Weights of a small transformer language model: attention and MLP in parallel, 951M tokens.
MLP neurons of a small language model. Each row is named by its layer, matrix (up: input weights) and neuron, and shows model dimensions 528-719. Each number is 500 + 50 x the weight over its row's rms, rounded and kept within 0 to 999. Numbers have three digits each.
A block is one neuron, or neurons of one layer that tend to fire together. After each block is what it responds to, as a language model described it from the Wikipedia text at the highest values.

L6.up2107:523532550535451499485515479539469533517405482412451466416435523493591479444354498568552471529473513533519414471470417511478426485487483490588585474463507458495393435476522515464583459556505450424549417547424512505577571522550499537485554486618442492419476520441521499529460479477462458558499469430381463541450462574484526573543541568540493488571420505491477523471578515516511499389555449469470502481476425574491480558502521530515529446555451512545455557456471499558494490560583498390481517412549504597466508424485520583633450542500536490518445495529441570439554384565525432493
Tokens in music discographies and chart contexts, especially peak-chart-position table headers (pipes, country codes like CAN), chart names (Pop, R&B, Chart), and ranking words (place, list, rankings).

L6.up4387:424570623532406547449524522524532509665467508577458419508561458519477474524547401456531484534523481450531559500524496438506572531550417512493472494427532533525459524519586435567511444399506556554414458417455538485519436480489511476471547481493486525526498510471527496454464514522508477489564584559517542506504415481484541501537414621582451537473634487510490536476523538474502510521446526549457554502469453444586504470590450513486460507450404580479488548535407536414480556429558533529529510465444462520565448461460458486511408553517453458502573520509465458549523571546478516525
Mid-word pieces of transliterated non-English personal names, often in tables or pinyin, such as Fay(ziev), T(ari)q, Hsu Yu(-)hsiou.

L2.up706:420524513546622496511539531530444520440530499434438536409442483532479556455523476493499448524493524479476556551526442639500507382406502565485569481473498514504411472497551539501529451458430521513558578455549594584441531480580548573490529504479435561481465457468489496418416447465537441439484577441507454465362499396457532504442497541484557484576459552514440456459491564503521554523587591536466582461527375556514484455509480521520571467504430585454468513564464570506564426494570539492405464471496493499549500445522456482554578489480539515476507490420447491468589480553492450477
L2.up1875:351548581525448559469416546530471530528527438584539481490521550473553483446462462543509608488485561525551490537503571451487527455445498466598549459558501477543511546450549472520534556541548489506463454615476485562488515487580538473492463492449595453521518471505449414441493515492473571533603457424519499522479485468489446451498487449548531407574433472492608525431401502512546533478585581447443514509424594476503478540493388531518517446572502480569493552491442503396458515456545483410456487451424529454507453517571528447557505477589440485486437518469508532512604506504496431539
L2.up2391:397449525377451504534537589530436556515573547455478540513551561618489543475537522471553573458480545527529497519488502555494384477463528497556528464430468528399514521530505480460545564521510534430660528574462503570456507490457547553530479444543495526528489500532454531543483524557450459540501519560490440436458422479462410486453529545587606501497556466430457469516559577463476497539585585428466537459514533496515493493450510579509520490475550553397506550449533548592500488494506456460487516467537468499512495425515472494456485524484511429515501524508500545484473497508543463518
L2.up3106:479510551481526528425490549424495399500548460431408465431384631501505502492546525502523516494505431555426432510571435551439443510477599514517420580417530422440513548507482479560537471507468547488497577431504481481582585517488499447487577523407415447463560499458424522476538513559513505499522536407444472406562427487417443535500543511499481444543430532378551506509426551512523568448583568468482474537502530492526513488539477526486435503505596458484507484506456578536531479482458434524483458476476459480509525445501490509468564561627448397432421441510492544443580456539483486552
Tokens inside Wikipedia tables, infoboxes and numbered lists, chiefly the period after a number or No (No., 5., Vol.), plus header words such as charts, Peak, Total, million.

L2.up984:516472525457495467510482544551419488538483472484464624436497525512544547457485487599523477489490434482427446540487491557454456475474563478540469429472447440496454509524553531512481521546429469451543466510524533475479495488467560493462510505519440474555497468582494535371490490479535455470485459565536527464572500435308366492552567519556466527464511513491441489461481463528389400443448526424586430497485567474450490538409514491487515452491442520477474433413553526484507537502520554493500596506421478529476414529542542584448451583531505503437568440495581458568466547567495562455
L2.up1131:497449443436401434529500507495489493487513466413493467509613545538552550508523470456413511471588498548461547546533446468533610484457539521552440389495519457511428540439563397430528532427481546568562415485488549385471473445428481503537508490501481409390414569626513514598467513420500490505487497470560596486444529538403501499426445509554508512533508432532396515503487489574475603447430495544399377459451549497521599448563536574435526445488497483531494440442504426480506501557500514522547555488486447533481428564562461459487483499529539472566423562467525447603535447452539531521
L2.up1163:436523441526495543496520522479466504553481506488455556476457543498578507455486456517487575455593461558484544484414532494401547441521556531427393432509523481526451475536464490498474521502485498555530445514525506464556409519513557512502611481602437515431523583554510448561464564415480390486500474523607492520486546457517469580516501515557452556505421540535423530483516534503477534587381482475422448516461442559458562532518485514528462552530524516483558454546463509483509536553546512481492507525485536404517429483498518339537501461450556473534517508507488495604461521627556603516
L2.up1955:542484456456566423526531486588492530492546575484596643500576552446562499511459472496474455454517532466484469431495521563472555494529534545433462482501502479432418531490588499538496474518364494510540517486530522519478536510428523483478507512541519435479499605549502493471431534473436559497439509506492612458441538446468412477543568482522538468468550477482461512490422498590408477422497608448476450415546497510409571469494438488525480512497464395464383376512501537475493479482443523479500453488531598385552426501544485488455531457488465516518551517457467503589486556557514551576
Pieces of personal and place names, mostly East Asian romanized names in sports tables and lists, e.g. Xia(odong), Kum-yong, Sung-hyeon, Sichuan, Galway.

L3.up1447:565557462479473445489455395444465565557457469459508556422501459434538598531549492486485578369536423455531550463485510466514554457452485525508401521428473462517491475473485534560500472398480472411470465482533521410484520433380620572418482551477515533589476442566485516551504409520496549557489528549615541523409535479471480517472543549502454527534534522578521532517475514453498517535467477407507524562471535566411505373421483512429488489446466521601493428580545423527510469529436438531522472461431531404424447635468548485489539523512445467507409488522408444452536493468525410501
L3.up2192:504500544510507434441481430529531494518602309538442527441484469523530521468501517493513491437542488540517429491430483467467580475536474523574551531582501334481459485500493431518523554507519474471522503441595501486517496508426530414507604484421548547551487499495467611593467428561566545440426517554575524546513554498469422491531544492474496537419442519650431516542501518534487435556407550382562486435524585509525417524595501547511563410519440409572462501503536542584577497427438494556497504502481533562509468525472558449562571533508491412476473529426500392402508602514634430525
L3.up4056:574534453442485464529510473420473504607552551512519574495620406473494566499570530505449583501503455501555471516521489484425512480470515493512521438520488446512477552466524572501465578394481517500416487438502525460473424451464542581513444479482556496627573495553522497481499513504489496473559523547564580583443531526494474462480561462475471516480455466548481570523516547485511470478398514537449485463554567587501510439476452515372492495460539484451483470548470450424506462562477487568569478418492542483484475578528481445472540462518497470548442493491374443517573556489426463538
L3.up4483:523509480513477514464474462473460597559511560469467501519469455400406460431479449458490472414569470441462505566522471545528524537537564553480453569483511414504469510502539628525580480447494479458568475548502495532401516547423432453470514540455497545564516537457500550511464361473443462557468600500484519489416514476456448407565555517574506523508483448521598472479455526515435478559477482416498548450495503503510516399465431396483534481459472556485544462540489493485538457479483500454495411454503546507577511551444517492576498496545505577524525391542470408561532488406479489409
Names of cities and towns, or their final word piece, after in, the, of or a table bar, such as Chicago, Los Angeles, Berlin.

L3.up1405:432504554429501476510574482508447592538523527503500456471505446444464584498465549538535572400412390505499473443441472446544500586458532541446463563443488544494470501521443562432480526557585512491596531564573486475489496424459452498527491387542568415442448447417445484473521528398526406525542509563512533475519513537443493535513577493463479524509556477463459469474453499551481571513507540533551588574489603491545565504503546531539540495548493569504487523460457493469482524436502511511586483579418450470566442503440485458521583513509520581499476491620464559437457510570506512451
L3.up2275:483589501540490436521533502476435413481469489514517516401517523489576401508564493495537508550516495496391582593483464437458334570475563524489501503514595409544546574535519375489471522579467515481475535476503456544582554465509519450534489544482504510515505438538562561512552523505536533466437564440542460458593523522496524444573432434485495548497575626523469489496534565472491553545493503523470482439458396541546480476433480531434508481595567452549584518549573568500393458571460540517501474497405508458461579451503592424552399457481511543559531563423479485530551496442475488472
L3.up2720:480545493510557513524521374476495474478541502515474514495412502407623498426614505571490609450511542444549525505479514516533465457442570471525541492499536480473477482537501486515525430593451455489513548568526605609499489436489475448553412505446529441479570398532464576554580445508547437565606504479524428495534476523493525462532572537557590602509506484502403480530515591559515470462535484510504541520497495469397547551559509476529465427506552476542509469542476494489487495523549470564462555387430474424440484464551515440531495513553517451455471476394448448464522554368451518483
L3.up2887:453534531409518440439535487574503502533496509472527533448479456447519502490518423449544561494528494480607472496462473491476440508423532562422501555429581464497475502477568480546497520476535464510532504596562435533528537408543616479464547541506507426560430454499427482532517513485687462432456521459539488431454500514556480492414431515475544602512483547509476566548548472494577419509489460523456450439509501511510418528525491505511473487485550477518495533508522465383457430471500521385529549469478557441524538451444478448513572450474424552482503444469512576490539495484483489448
Pipe separators in Wikipedia tables, especially the first cell of a row, like election results' | Republican hold and ranked lists' 8 |.